config.toml
d_mlp = 1280
vocab_size = 30841
norm_eps = 1e-05
rope_fraction = 1.0
qk_norm = true
attn_scale = 0.125
tie_embeddings = false
init = "normal"
lr = 0.0159
lr_head = 0.00813
decay_shape = "linear"
doc_mask = true
MLP neurons of a small language model. Each row is named by its layer, matrix (gate and up: input weights; down: output weights) and neuron, and shows model dimensions 16-79. Each number is 128 + 32 x the weight over its row's rms, rounded and kept within 0 to 255. A neuron's up and down rows have the sign that makes its largest values positive.
After each neuron's rows, "fires in" lists the words (lower case) most often at its 100 highest values on Wikipedia text that the model never trained on.

L6.gate274 [125  88 131 122  93 114 148 160 108  88 104 111 120  59 142  76 136  69 147 160 132  90 168 137 114 181 168 100 117 143 123 114 133 171 118 120 195 126 135 120  97 125 193 119 155 115 180  83 113 123 135 138 196 139  85 124 132  77 134 138 126 111 117 153]
L6.up274 [184 145 100 154 107 152 132 126  87 139  94 153 128 141 115  99 147 131 111 104 117 146 137  82 150 118  77 109  83  87 120 134 167  76 103  66  79  97 152 118 142 126  90 178 124 163 102 104  97 149 147 112 123 137 135 108 117 105 109 142 116 105  58 143]
L6.down274 [149 134 159 172  88 134 122 109 117 145 152 144 134 112 139 211  59 118 142 163  85 148 167 103 146 130 112  75 143 113 156 132  79  80 148 166 194 181 108 120 151  65 108 100 158  77  95 144 106 109 173 159 158 145 138 110 128 139 129 138 134 104 180 111]
fires in: "that", "were", "is", "whether"

L5.gate576 [ 99 158 156 146  94 127 128 108 111 174 122 141 151 108 161 185  80 169 146 150 115 138 154 163 169 142 107 107 121 153 138  84 143 167 145 127 188 117  94 121 154 122 127 124 206 164 146 118 131 168 152  69 127 125 119 151 138 130 180 108 106 100 145 101]
L5.up576 [150 114 141 161 146  92 110 200 183 106 173 108 110 115 172 160  66 135 156  98 140  77 135 119 131 110 151  82 139 124 144  65 106 104 158 147  58 111  91 112 194  85 109  85 111 156 143 168 162 127 132  96 131 129 135  72 127 163 181 169 111  88 104 119]
L5.down576 [130  98  89 138 127 127 123 133 159 146 171 100 217 117 177  85  89 145 124 125 184 160 165  81 143 120 153 115 151 119 172 110 143 124 121 120  99  76  89  61 156 106  87 108 178 132 133 171 185 155 157 119 134  55 168 142 141 108 216 171 120  81 112 136]
fires in: "first", "most", "largest", "top", "only", "main"

L5.gate348 [126 173  94 158 150 102 181  81 126 160  62 125 115 156 181 108 163 133 127  71 143 101 112  99 125 132 211 158 118 134 105 133  81 159 114 145  88 118 124 133 114 199 105 121 122 203 120  85 150 125 185 179 150 187 164 143 133 124 130 156  88 116 163  92]
L5.up348 [123 104 132 118 140 187 160 137 104 139 102 102  59 155 167 111 108 153 155  85 166 135  83  96 123  86 166  92  95 109 143  90  27 175 140 165  74  99 178 158 156  93 131 129 125  89 113  62 165 111  74 120 121  65 187 126 119  73  98 131 165 121 137 120]
L5.down348 [172 125 126 130 133  92  46 202 183 159 140 143 166 103 172 132 165 138 119 119  87 196 156 184 135 122 105 171 149 148 148 178 147  83 117 144 161 132 151 126 148 137 133 109 148 142 120 110 107 129 119 172 153 108  72 131 141  67 162 131 140 103 111 103]
fires in: "to", "until", "since", "and", "later", "before"

L2.gate359 [151 177 184 105 146 112 121 131 182  69 153 136  77 146 149 114  78 145 142 141 129 156 136 141 114 115 106  93 139 116 116 164 152 140 104 170 169 124  98 150 115  89 105 130 144 154 181 136 147 171 138 122 149 149 146 124  99 126 109 125 157  78  86 199]
L2.up359 [ 87 154 133 177 164  72  82 158 146 151 123 143 121  97  91  83  86 121 172 117 110  93 121 212 166 162 196  86 131 141 137 100 149 114  70 148 161 120 159 148 174 120 102  99 165 137 155 153 147 166 135  57  65 149 146 124 114 114 125 154 196 123  58 138]
L2.down359 [144 121 137  54 168 141 116  96 205 129 114  93  64  96 102 122  60 133 190 134 135 155 148 144  99 125 100  66 109 110 137 133 102 178 120 106 125 125 124 118 145 102 114 118 159 116 130 116 105 173 179 114 166 131 115 110 118 150 152 149 136  94  94 153]
fires in: "as", "for", "support", "allow", "during", "allows"

L7.gate35 [ 46 125 100 164 155 145 122 108 136  85 140  80 161 144 178 152 129 137 144 144 166 140  83 107 182 169 191 119 124 152 126 122 134 106  89 116 141 111  92  69 108 120 143 156 104  89 156 152 130 123 136 154 112 151 104 149 150 101 125 150 112 144 114 107]
L7.up35 [105 167 151 160  92  98 103 121 117 166 139  81 161  98 114 157 122 172 109 143 124 136 123  88 164 142 138 117 182 136 120 124 116 129  85 135 102 135 111 200 108 174 122  71 144 146 150 159 120 106 131 127 180 159 102 123  89  90  28 103 172 189 136 116]
L7.down35 [ 99 115 101 163 174 155  82 125 132 106  92 113  76 158 118 121 146 160 101  91 125 176 118 176 143 101 141  67 170 125 119  69 101 117 167  96 108 129  69 109 119 102  75 160 130 149 128 142  90 155 140 126 143 121  70 110 121 119 177 199 183 170 105 127]
fires in: "two", "both", "other", "many", "three", "different"

L7.gate366 [139 157 148 194 143 114 113 104 137 114 188 146 109 179 182 184 125 135 130 130 133 123 124 178 163 126 116 114 131  92 159 117 107 108  59 171 115 200 139  88  57  76 137 151  77 149 168 168 134 123  82 138 155 138 140 114  97 149  62  50 146  95 184  95]
L7.up366 [131 111 145 124 176 140 125 132 113 122 130 161  85 137 113  83 162  83 156 111  74 140 171 156 103  95 122 142 102 190  99 125 143 104  65 104 139 127 136  88 160  74 167  73 153 185 151 112 161 141 147 103 125 219 108  73 135 156 140  98 146 104 132 130]
L7.down366 [146 190 157 187 158 104 124 192 109 122 109 149 127 122  89 106 109 124 150 140 133 114 115 110  88 175  83 111  93 115 170 124  83 114 113  95 163 108 168  99 146  42 146  83  77 135 112 105 147  52 116 167  96 118 145  98 146 137 151 119 110  70 130 124]
fires in: "is", "was", "were", "being", "if", "are"

L6.gate974 [133 117  96 143 142 157 139 108 116 145 147 154 140 138 160 120  86 127  96 122 172 157 112 109 127 127  82 121  59 131  91 118 103 194 123 138 147 106 128 174 131 119  88 123 148 127 112 149 111 183 173 140 129 148 164 135 114 149 141 139 105 133 174  54]
L6.up974 [125 115 133 138 111 113 126 113 144 116  87 150 130  90 143 112 141 179 125 139 138 163 117 156 121 154  86 152 144  83 151 188 144 162  52 118 160 113 108 164 135  90  91 108 114 108  67 139 115 136 110 162 109 169 115 214 136 196 110 109  92 117 146  98]
L6.down974 [ 87 160 138 198 146 134 133 100  95 138 136 142 112 172 139 129  79 171 130 139 145 145 138  84 124  92  88  80 163 148 131 141 128 139 178  81 143 102  84 146 172  96 131 161 106 125 119 168 106 100 120 137 148 132 136  86 156 136 137 164  92 103  91 206]
fires in: "as", "was", "at", "of", "attended", "the"

L7.gate127 [129 181 119 164 102  92  86 142 111  86 153 117 106  85 152 148 147  97 128 146  79  92 110 120 167 125 130 132  89 110 142 144  75 154 123 115 192 120 195 143 160 123 147 121 106 164 118  70 143 138 142 143 147  90  75  65 136 112 168 159  74 174 168  68]
L7.up127 [155 173 148 191 180 191 135 144 113 107 119 200 150 106 128 113 126 138 135 152  97 150 145  95 177 177 137 150  99 129 158 169  97 102 106 115 145 135 151 166  98 103 151  86  69 141 166 160 108 154 162 139 126 113  87 124 119 145 148 164  90 102 135 115]
L7.down127 [ 87  81 125 154 105 141 135 141 184 133 170  87 115 152 148 121 129 145 108 117 134 126 183  84 133 118  97 150 140 121 155  60 169 156 143  92 146  82 139  70 138  92 110  97 151 157 116 118 175  87 112 153 122 125 191 125 135 168 115 112 171  67 140 130]
fires in: "not", "to", "and", "also", "can"

L7.gate512 [ 58 156  82 208  99 159 164 145 103  86 133  70 169 130 141  95 125 137 117 115 144  64 146 125 137  84  99 100  80 133 140 148 128 154 120 135 150 174  83 125  96  60  99 129 196 127  85  78 142 154 110  89 124 150 128 179 141 126  63  61 146 124 158 142]
L7.up512 [126 146  90 126 147  78  74 138 130 129  96 109 134 135 133 166 114 209 125 183 189 106  32 142 168  98  75 124 138 140 155 128 115  84 134 108 102 169 187 107 153 118 135 148 151 137 116 144  49  85 162  85 146 159  81 169 121 137 100 122 101 102 142  76]
L7.down512 [162 103 199 117 170  98  63 171 131 108 121 166 120  45 176 193 128 132 108 119 158 129 146 115  85 156 137 125 173 133 179 161 167 158 147 108 115 106 181 151 133 146 133  92 119  63 121  80  81 111  96 153 151 141 180 123 113 133 113 158 148 107  88  90]
fires in: "was", "had", "until", "then", "where", "before"

L6.gate811 [ 99 139 110 162 130  97 110 146  98 106 158 131  81 146 112  88 187  94 155 104 142 107 177 125 131  91 140 124 186 158 164 109 192 128 104 124 168 127  82 184  89 100 118 166 103 130 130  95 147 126 101  69 106 127 119 115 139 174 124 138 134 147 122 123]
L6.up811 [159 175 124 118 132 150 106 112 112 154 126 170  99 159 124 166 112  59 180 114  92 220 157 156 137 141 123 125 155  89 160  99 170 119  93 110 127 167 110 127 108 118 102 134 137 130 131 145 123  94 132 157  99  96  82  94 151 103 155  95 127  71 120  79]
L6.down811 [103  94 118 123 120  59 107  76 162 135 133  84 168 131 129 144 184 158  82  83 122 121 148 101  85 101 126 128 164 139 137 151 162 161 161 127 157 147 118 146 120 179 185 140 109 125 129 158  80 155  94 186 111 129  89 160  87 127 149 173 115 131  85 167]
fires in: "of", "for", "as", "with", "by"

L7.gate1102 [126 134 159 124  93 165 189 173  82 111 147 169  90 143 141 134 144 102 184 100 124 147  55 111 124 131  97 142  74 132 153 119 113 164 185 139 159  93 182 133 141 139 160 115 148 114 131 149 173 142 171 119 121  87 182 134  73  90  76 114 127 134 142 118]
L7.up1102 [ 75  78 183 115 125 193 109 172 161  96 163 184 145 122 157 123 101 107 159 140 193 135 150 135 114 123  86  84 137 120 123 151 112 200 139  96 156  88 193  88 122  75 158 146  79 184 115 115 139  70 161  79 137 127 124 105 108 156 117  74  83 105 142 127]
L7.down1102 [164 145 117 199 143 110 135 153 122 115 178  72 123 140 141 123 159 155  86  79  34 140 169  80 111  82 124 167 117 190 154 135  74 138 104 151 129 132 170 136 118 137 108 156 175 113  89 169 111 167  88  85 119 171 122 125 154 151 172 132 142 119 110 162]
fires in: "to", "would", "first", "have"

L2.gate1078 [ 96 176 109 156 126 112 126 109 157  88 180  65  62 145 128 101 123  81 125 184 121 164 166 101  94 140 120 149  87 182 195 133 132  88 132 134 160 138 133 155 180  95 159 117 186 116  73 163 175 114 100 119 126 120 151 122 129 181  98  90 120  97 176 154]
L2.up1078 [127 145 132 131 149 151 125 169 129 143 135 160 122 112 126 103 151 164 147  81 173 193 139 174 142 131 152 138 128 103 101 160 130 165 157 167 192 124  90 199 124  94 163 129 160 163 115 153 150  65 183 125 137 154  78 151 150 127  74  95 164 107  94 140]
L2.down1078 [146 149 117 183 134 125  76 118 115 156 113 181 185 119 164 103 199 161 159 105 111 142 166 124 115 153 122 132 145 101 165 130 112  58 133 160 166 164 117 138  86 131 110  58 115 141 117 117 142 109 166 170 143 196  89 170 145 117 205 128 197 107 148 155]
fires in: "to", "of", "spanish", "from", "historic"

L6.gate11 [191 171  92 210 140 146 173 160  85 107  86 166 136 118 167 166 143 184 116 115 151 128 156 131 157 133  97 125 142 118 162 134 110 112 128 120 142 136 151 150 112  89 149 107  79  89 102 217 129 162 137 170  96  98 106  90 157 165  98 112 149 116 127 107]
L6.up11 [130 116 143 147 190 136 109  87 145  87 143 128 129 124 113 136 139 116 171 143 110 125 131 159 113 140 108 148  84 137 115  79 171 147 109 111 128  90 168 103 135 184 133  91 137 184  71 180  90  99 106 130 160 163 146 154 155 123 160 104 157 126 112 145]
L6.down11 [170 121  97 136 147 145 144 145  68 138 100 202 107 109 179 100 122 158 150  78 165 158 109 140 151 182 148 138 101 156 153 157 161 133 170  90 192 126 131 159 138 128 127 143 123 101 164 132 129  83  66  91 187 101 111 106 140 122 112  62 143 139 145 111]
fires in: "have", "to", "has", "be", "never", "been"

L5.gate1055 [114 136 123 109 125 161 151 172  99 105 124  83 123 140 154 194 133 128 181 207 116 175  62 143 118 153 147 117 102 135 112 172 114 105 123 144  91  83 113  99 121 201 111  69 166 145 214 162 131 125 147 126 181 162 149 148  79 167 148  95 114 112  83  63]
L5.up1055 [114 131 156 120 133 108 127 110 110  64 115  72 110  94  55 180 116 132  74 142 128  83  55 114 113 172 117 159 193 106 119 117  76 108 143 124 102 159 114  83 141 135 110 179 133 140 101 142 151 134 114 192 158 123 184 153 104 118 110 147 127 145 165 142]
L5.down1055 [107 153 147 115 165 152 110 247  86  93 176 122 167 124 111  93 111  87  86 169  61 143 132 106 181  95 111  93 133 128 129  93 119 124 114  95 128 130 143  79  70 164 119 113 100 196 113 130  58 183 108 111 152  40 123 151  83  84 165 124 147 106  63  39]
fires in: "two", "2", "3", "three", "and"

L7.gate188 [129 123 116 141  98 118 137 144  78  91 104 150 165 184 138 114  93 149 122 166 158 116 133 164 144 109 127 136 175 142 217 100 146 112 147 143 157 131 127 157  96 144  68 174 123 109 115 113 117 183 121  98  88  93 133 115 125 106  72 118 143 154 127 114]
L7.up188 [139 141 117 134  77 174 146 119 123 134 153  88  94 156 126  64 132 136 144 136 119 194 142 112 159 100 150 130 123 172 155 105 131 148 108 155 109  96 156 121 170  94 165  93 135 122 154  23 147 124 113 145 103  98 127 136  83 148 112 120 156  78 117 145]
L7.down188 [140 101 136 171 146  87  95 114 148 129 136 155 158 179 130 148  92 189  72 106 111  13 168  87 102 122 116  92 116 147 128 129 157 185 159 100 127  99 178 127 122 154 165 219 170 145 114 111 121 105 155 166 155  97 109 134 143 125  78 156 130 181  67 149]
fires in: "was", "were", "to", "is", "at"

L5.gate1145 [128 236 115 201 122 131 125 108  75 127 179  63 125 123 173  98 162 150 121 126 113  78 135 127 176 150 135 154 106 163 159 171 118 114 165 113 118  95 108 113 141 162  90 152 112 104 128 204 100 112 144  78 103 175 121 129 141 134 132 168 165 166  94 130]
L5.up1145 [155 157 169 132 147 129 170  98 197  69 134 137 109 201 111 139  95 108  59 125 183 106 172  73 171 168  66 114 137 122 165 160 130 115 137 152  91 156  85 197 123  95 141 165 123 112 119 126 136 196 114 124 190  77 139  56  96 120 106  92 145 176 126 113]
L5.down1145 [ 65 163 133 132  99 135 148 126 139 110 126 144 140 126 142  92 186 111 159 163 125 176 127 123 134 132 169 143 166  69 125 131  95 120 176 123 131 155 132 114  99  96 179  97  92 144 145 138 130 150 144 127 145 165 159 143 162 127 138  80 144 111 103  92]
fires in: "in", "to", "at", "for", "into"

L6.gate677 [135 130 135 179  97 130 120 169 114  85 150 103 164 138 133 176 117 176 209  98  96 144 108  98  96 139 150 150  82  84 114 132 135 154  44 133 153 123  76 160 183 191 185 165 114 122 111 147 131 134 160 131 155 136  75 170 123  97 119 131 146 232 138 106]
L6.up677 [ 68 100 125 118 145 111 132 205 183  85 103 123 120 102 165 137 113 121 144 181 129 118 151 156 151 117  79 161 165 114 121 119 177 105 117 104  87 148 136 109 108 121 105 135 112  99 143 139 105  79 131 130  90 148 178 119  92 142 152 126 113 141 105  98]
L6.down677 [162  74 110  98 157  95  91 103 145 141 135  82  97 102 146 131 174 102  90  85 143 121 193 158 118 131  50  48 145 102 137  96 164 172 128 110  91 155 114 129 131 122 114 125 110 130 152 155 118 120 117 172 126  50 120  98 157 137 105  71 127 169 108 120]
fires in: "these", "such", "two", "many", "00"

L6.gate1022 [ 98 145 102  98 130 180  76 148 132  74 114 153 123 138 115 102 139 174 150 154 143 141 162 113 144 120 177 109  63 167  79  85 137 123 103 136 119 158 190 104 117 190 117 137 158 176 102 145 104 206 154 161 176 119 149 120 151 160 117  91  90 136  95 166]
L6.up1022 [ 77 114 126  98 155 216 131 134 135 135 126 197 141 145 184 151 106 199 136 148  79  65 144 143 132  98 145  90 138 144  98  85 172 143  82 142 151 113  85 119 154 144 125 161 105 105  82  86 121 123 120 174 153 145 175  87 126 178 143  99 179 152  70 129]
L6.down1022 [132  89 163  92 119 139 120 119 198  86 117  72 199 126 150  91 159 138 113 159 110 142 100 152  81 155 152  76 112 135 128 171  89  99  74 154  86 115 142 137 122 128 132 180 121 101  76 107 139 151  94 151 152  98 152  90 111  76  98 107  77 111  99  63]
fires in: "which", "that", "what", "north"

L6.gate578 [129 142 108 127 123  88 184 176  78 173 166 147 151 168 124 112 120  99  94  98 149 112  75 113 147 120 117 159 106 138 187 122  81 193 159 138 110 112 169 185 156 154 115 112 127 111 142 209 138 175 138 170 171 155 177 112 124 151 162 121 116 163 114  47]
L6.up578 [162 136 133 136 154 162 148  59 145 104 122 188 169 115 105 178 163 137 132 121 103  73 153  93 104  91 159  98 123 130 175 148 144 175  68  64 199 127  58  84 151 154 105 137 124 137 178 133 141 212 105 127 151 119 143 146  70 151  93  82 127 122 149 143]
L6.down578 [ 95 109  87 165 157 151 149  51 129 174 147  82 174 139  32  58 110 124 122 155 138 139 139  92 115 110  66 107 113  63 171 120 145 122 165 130 104 151 111  75 192 162  94  55 119 204 120 116  99 104 157 127  83 125 188 169 115 122 138 123 149 100 145 176]
fires in: "to", "would", "also", "have", "only", "not"

L7.gate921 [134 141 135  87 161 118 102 140 179 102 118 141 102 108 113 160 115 132 140  96  93 114 167 138 144 126 115 161  78 114 169 184 170 102 128 147 152 153 145 144 138 171  94 136 167 114 135 117 142  90 136 163  99 104 153 110 169  52  77 141 101 204  98 101]
L7.up921 [179 181 140 131 152 117  98 140 158 182 139 151 141 148 132 186  81  77 119 110 133 152 100 178 120 171 117 175  96 171 207 169 174 136 127 125 126 130  99 164 122 106 119  99 156  95 127 107 119 131 128 151 120 142  82  39 120 156 153 121 139 131 165 126]
L7.down921 [186 142 132  94  16 124 171 115 137  96 138 152 175  89 160  80 173  89 114 152 145 248 113  90 124 137 162 125 129 115 130 109 122 116  94 124 128 161 190 176 114  87 124 100 108 109 129 154 109 102 100  86 141 109 124 166 146 148 107 165 135  94 137 141]
fires in: "their", "s", "the", "into", "of"

L5.gate298 [ 68 212  87 127 136  88 155 123  84 129 142 120 133 197 145  44 137 162  95 145 123  95  66 133 176  75 122 100 112 149 166 184 130 128 154 111 104 179 194 104 107 109 121  84 124 181 157 139 131 152 164  86 163 130  66 141 113 129 108 156 127 108 139  92]
L5.up298 [ 61 145  76 143 128 105 141 173 176 186 131 105 110 136 144  96 168 158 117 127 158  72 108 116 182  89 138 100 138 182 134 132 114 133  89 100 129 122 148 116  98  95  93 135 142 133 104 154 144 140 117  76 116  93 138 202 132 128 166 127 132 129  83  57]
L5.down298 [ 96 123 162 178 198 117 168 153 107 112  78 131 144  84 141 150 121 175 133 128 118 143 185 167  90  98  98 134 102 185  86 124 159 113 133  99 107 128  84 131 116  68 171  99 117 110 121 131 135 128  99 125 167 129 101 139 121 132 146 124 108 154 136 148]
fires in: "before", "and", "then", "from", "later", "was"

L2.gate597 [119 191  35 180 122 148 200 140  92  81  98 117 108 115  90 184 100 108  95 118 106  94 173 102  70 176 137  92 162 101 117  87 163 136 127 119 136 123 157 114  83  95  94 128 167 135 135 117 140 154  47 151 156  73 109 123 146 130 121 122 107 123 114  95]
L2.up597 [ 89 115 168 159 111 122 189  98 139  41  99 152 133 113  79 104  68 132 128  97 146 191 144  73 191 138 167 140 155 145 177 200 126 195  95  93  89 144 135 197 151  99 113  54 127 106 129 152  56 126 183 163 137 178 113 138  89  84 131 131 135 133 159 151]
L2.down597 [140  98  70 161 131 139 180 172  74 127 118 108 132 139 158 172 152  96 123 130 100 121 131 115  93 138 118 101 124 133 114  90 160 131 142 106 117 134 226  62 100 105  94 156 131 122  79 120 139 128 101 122 152  83  94 107 120 110 135 142  78 119 151  67]
fires in: "to", "may", "would", "could", "might", "can"

L2.gate186 [111 103 174  98 154 201 178 148 136 130 121  54 173 148  82 149 111 158  68 201 120 118 143 116  76 148 137 123 190 113 161 103 110 140 111 101 119 154 111 120 150  79 117  96 126 117 153 106 134 147 105 120 108 100 154 124 187 182  85 149 103  73 108 125]
L2.up186 [121 138 143 183 235 125 133 118 172 128 177  58 168 177 149 179 166 136 126 151 146 165 133 162  50 124 152 127 132  85 105 131 191 117 157  79 109 114 180 145 133  85 145  69 137  81 157 139  82  89  65 112 130 194 156 117 165 169 121 104 102 110 189 177]
L2.down186 [ 92  77 120 148 179 161  96  85 186 110 107 113 168 129 151 163 177 151 117  73 168  99 108 133 104 124 176  77 111 154 144 104 181  63 125  69  59 150 110 157 180  59 105  96 125 138 122 179 118 199 111 181 126  40 119  83 122 176 100  94  91 111  88 158]
fires in: "as", "be", "was", "were", "called"

L7.gate590 [ 78 134 128 178 106 183 147 151 114 122 157 124 151 166 191 186  98 160 183 123  87 127 179 101 134 116 128 167  86 115 108 166  89 164 123 127  88  64 129  90 119 144 128  69 136  94 112 142 109 110  67 128 133  88 160  21 124 118 148 130  98 172 123 134]
L7.up590 [ 93 123 123  88 119 175 115 132 110 175 115 173 143 125 112  81 195 100 126 169 129 170 158 165 118 140 132  96  74 199 136 174 129 185 122 151 140 188 139 154 102 147 104 125 101 126  29 145 101  83 166 154 147 131 147 177 136 186 103 189 102 162 127 132]
L7.down590 [126  94  57 127 113 151  80 148 135 172 110 109 175 104 151 120 122 113 157 124 124 135 149 120 103 128  79  74 144 127 170 102  62 170 161 147 164 151 115 112 100 119 142 143  99 101 100 199 131 116 105 137 124 128 150 168 103 149 115 153 113  75 186 169]
fires in: "and", "at", "to", "of", "or"

L6.gate849 [160 113 112 150 141 108 171 142  67 127 125 125 129 136 113 148 116 129 107 110  87 115 132 121  25 152 185 104 157  37 126  63 122 152  94 174 186 142  75 125 107  98 224  85  99 144  88 165  93  87  53  81 130 115 138 131 139 121 147 135 121  81  90 137]
L6.up849 [134 143 132 106 155 143 122 141 124 113  82 163 154 111  79 116  62 143 117  93 118 120  77 146 123 145 148 104 108  82 139 133 160  76 110 202 168 148 114 160 109  74 175 138 182 118 116  88 152 154 157 116 156 153  99 102 100 134  82 139  78 156 130 124]
L6.down849 [120 150 160 123 162 126 123 133 147  99 109 138 135 177 104 129 127 121 124 150 144 155  70 116  82 126 133 130 145 110 140 143 127  63 148  80 159 136  77 173 143  25 105  76 137  55 105 159 158  95 162 115  96 128  87 159 167 151  94  81 130 138 120 122]
fires in: "was", "is", "were", "very"

L6.gate703 [148 196 107 129 147 162 170 137 169 126 134  65 134 103 185  70  76 142  91 118 168 146 157 159 136 105 115 109 154 183 109 108 157 107 132 139 131 152 162 153 148  89  50 167 101 105 112 167 166 147 149 133 154 137 101 119 108 144  91  90 199 152 100 142]
L6.up703 [224 173  83 120  92  90  75  94 158 145  94 155  86 132 128  78 121 167 112 150 164 134 111 127 164 128 122 101 140 112 126 124 125 172 195 135 112 166 108 170 140  90 115 125 117 128 138 145 146 134  85  86 187 120 126  69 151 112 140 128 168 146 126 114]
L6.down703 [117  93 116  90 177  80 121 135 196 146  93 105 109 134 105 145 123 145  80 106 131 179 145 122 143 123 138 155 117  89 169 117  99  99 119 105  84 132 104 130 111 150 126 127 133 153 149  95  79 149 101 150 169 174 105 181 135 139 187 114 178 117  93 167]
fires in: "in", "for", "from", "to", "as"

L6.gate762 [188  50 167 156 186 138  50 171 110 169 115  94 148 137  93 102 126 109 161 130 112  72  96 104  95 164 146 119 154  48 160 134 159 117 120 149 123 130  78 154 150  79  74 139 106 136 187 136 132 118  82 164 173  90 154 100  90 104 143  83 143 195 170 124]
L6.up762 [147 129 105 108 111 126 194 148 109 128 181 135 127 118 172 119 121 105 144 168 113 171 137 183 152 192 124 116 101 103 131 190 111 157 149 109 162 116 129 154 145 172 124 109 115 122 214 178 155 112 152 150 124 137 153 103 143 142 128 112 134 131 114  85]
L6.down762 [101  86 172 154  47 138  88 165  99 103 143  98 137 117 122 147 145 150 101 145 171 102 152 143 130 120 149 153 191  91 139 150 114 127 136 141 156 150 116 133  98 138 151 154 155  81 185 154  98 143 116 171 117 135 113 123 144 197 198 112  83 151 154 110]
fires in: "of"

L6.gate1115 [212 144  91 133  96 138 155 126 102 138 122 128 157 128 156 159 128 178 159 119  91 103 220  72 144 124 153 124 169 127 156 132  72 109 174  87 160 179 139  74  95 100 166 144  83 121  90 164 156 135 122 125  81  87 132  45 112 121 127 107 164 104 116 129]
L6.up1115 [126 211 103 133 144  75 137 137  61  78 131 191 160  96 122 146 121 142 115 116 131 103 123 127 119  96 164 129 158 166 108 138 121  58 110 101 145 133 203 116  76 128 135 138 140 109 128 127 101 111 153 163 120 130  98  82 134 139 131 140 153 178 151 118]
L6.down1115 [120 120 152 107  88 166 150  80 141 167 132 126 113 178 152 143 142 131 144 151 136 118 184  97  95 137 150 125 102  92 125 130 147 131 168  76 209 150 146 105 128 112  99 109 130 142 124 130 145 154 120 131 163  95 127  90 162  86 182 132 125  86 129 141]
fires in: "to", "not", "i", "people"

L7.gate274 [158 107 154 104 119  67 102 102 130 103 155  99 151 155  67 115 130 159 128  39 114 161  80 178 111 146  78  52 138 102  78 130 132 151 172 158 122 165 139 150 126 105 125 132  68 165 158 114 132 107 127 143 124  96 150 129 209 164 133 100 144 156 161 212]
L7.up274 [116  98 129 133 141 143 125 149 101 143 148 152 135 158 118 130 115 126 145 103 169 113 157 126 129 113 111 151 156 137 128 218 199  74  93  96 145  71 124 137  85 158 143 166  72 139 141 130 116 100 133 126 102 146 120 165 142 139 152 157 174 116 187 124]
L7.down274 [155 122 124 146 104 141 126 184 104 120 172 138 152 108  74 127 127 116 153 156 134 115 155  79 120 126 150 155  85 114 171  89 113 137 102 106  97 120  93 187 222 151 151 182 156 138 126 143 121 167 122 130 146 140 189 118 136 126 125  98 108 162 165  80]
fires in: "of", "in", "from", "for", "called"

L5.gate328 [125  99 177 159 128 127  94  94  61  95 145 141 130 190 134 121  51 110 109 122 125 164 144 104  87 124  55 129 102 169  95 170 176 136 120 141  72 124  95 144 132 136  99 165 155 122 164 163 113 162  77 142 145 146 156  75 134 157  84 117 137 130 123 158]
L5.up328 [128 120 106 153 135 147 142 104  91 103 128 126 106 175 198 147  89 135 113 125 144 144 103 123  95 156 106 173 147 148 122 114  64 180 105 120  68 112 145 114 134  93 137 112 140 192 134 154 163 183 164 165 102 135 122  50  94 124 122  87 109  74 120 104]
L5.down328 [148 122 129 182 106 127 166 144 112 135 109 136 133 151 102 133 101 173 157 152 121 145 169 129 123 128 129 150 130 148 100 210  75 180  84 131  99 143 130 119  82 174 132 178 132 178 157 186  96 112 139 104 146 116  48  97 135 117 116  96 133 117 119  17]
fires in: "at", "of", "do", "francisco"

L7.gate971 [141 173 116 117 156 126 154 213 145  73  47  11 172 113 175 152  81 132 112 173 126  88 161  65 114 184  86 137 129 155 141 102 127 142 138 156 144 120 149 117  88 141 195 104 173  89  72  99  95 166 126 104 100  91 122 202 173 109  92 106 140 123 167 132]
L7.up971 [178 129  61 124 102  92 131 150  69 122  64 165 146 118 149 156 143 177 134 112 147  85 161  98 106 129 159 155 138 135 122 120  87 143 132 105 155 124 154 122 117 190 112 114 184 164 102 168 109 130 125 159 123  72  87  87 141 151 205 105 131 144  55 121]
L7.down971 [119 116  61 188 117 213 156 180 167 175 175 113 117  63 168 104 134 132  80  73 158 172 138 117 137 142 152 148 111 110 133 195 174 126 172  92 153 154 170  96 134 122 157 114 103 110 105  93 104 121  74 109 127 162 144 171 182 140  71  91 134 116 140 129]
fires in: "had", "who", "since", "have", "to", "won"

L2.gate592 [134 117 143 117 129 178 193 151 170 162 106 128  97 141 115 108 147 200 113 148 149  97 142 133 132 111 143 106 149 139 128  56 125 122 116 150 130 148  86 127 110  80 174 171 174 132 109 165 192 244 120 115  99 101 135  85  79 167 114 138 110 115 127  84]
L2.up592 [115 105 164  98 114 117 199 126 188 120 141 156 125 143 140 117 150 145  94 115 123 100 120 136 140 112 183  70 170 129 158  86 157 126 152 129 139 125  95 102 110  64 188 184 154 147 130 142 157 233  94 138 108  98 153 111  39 146 152 145 101 123 126  57]
L2.down592 [159  60  86 106 128 157 123 130 193 172  81 175  73  97 138 136 130 136 140 138 137 132  82 122 114  97 136 119 160 176 139 104  84  80 166 139 101 108 147 179  64  97 183 152 135 133  94 111 123 183  98 149 128  85 151 106 115  77 132 156 110 111 170 136]
fires in: "that", "described", "said"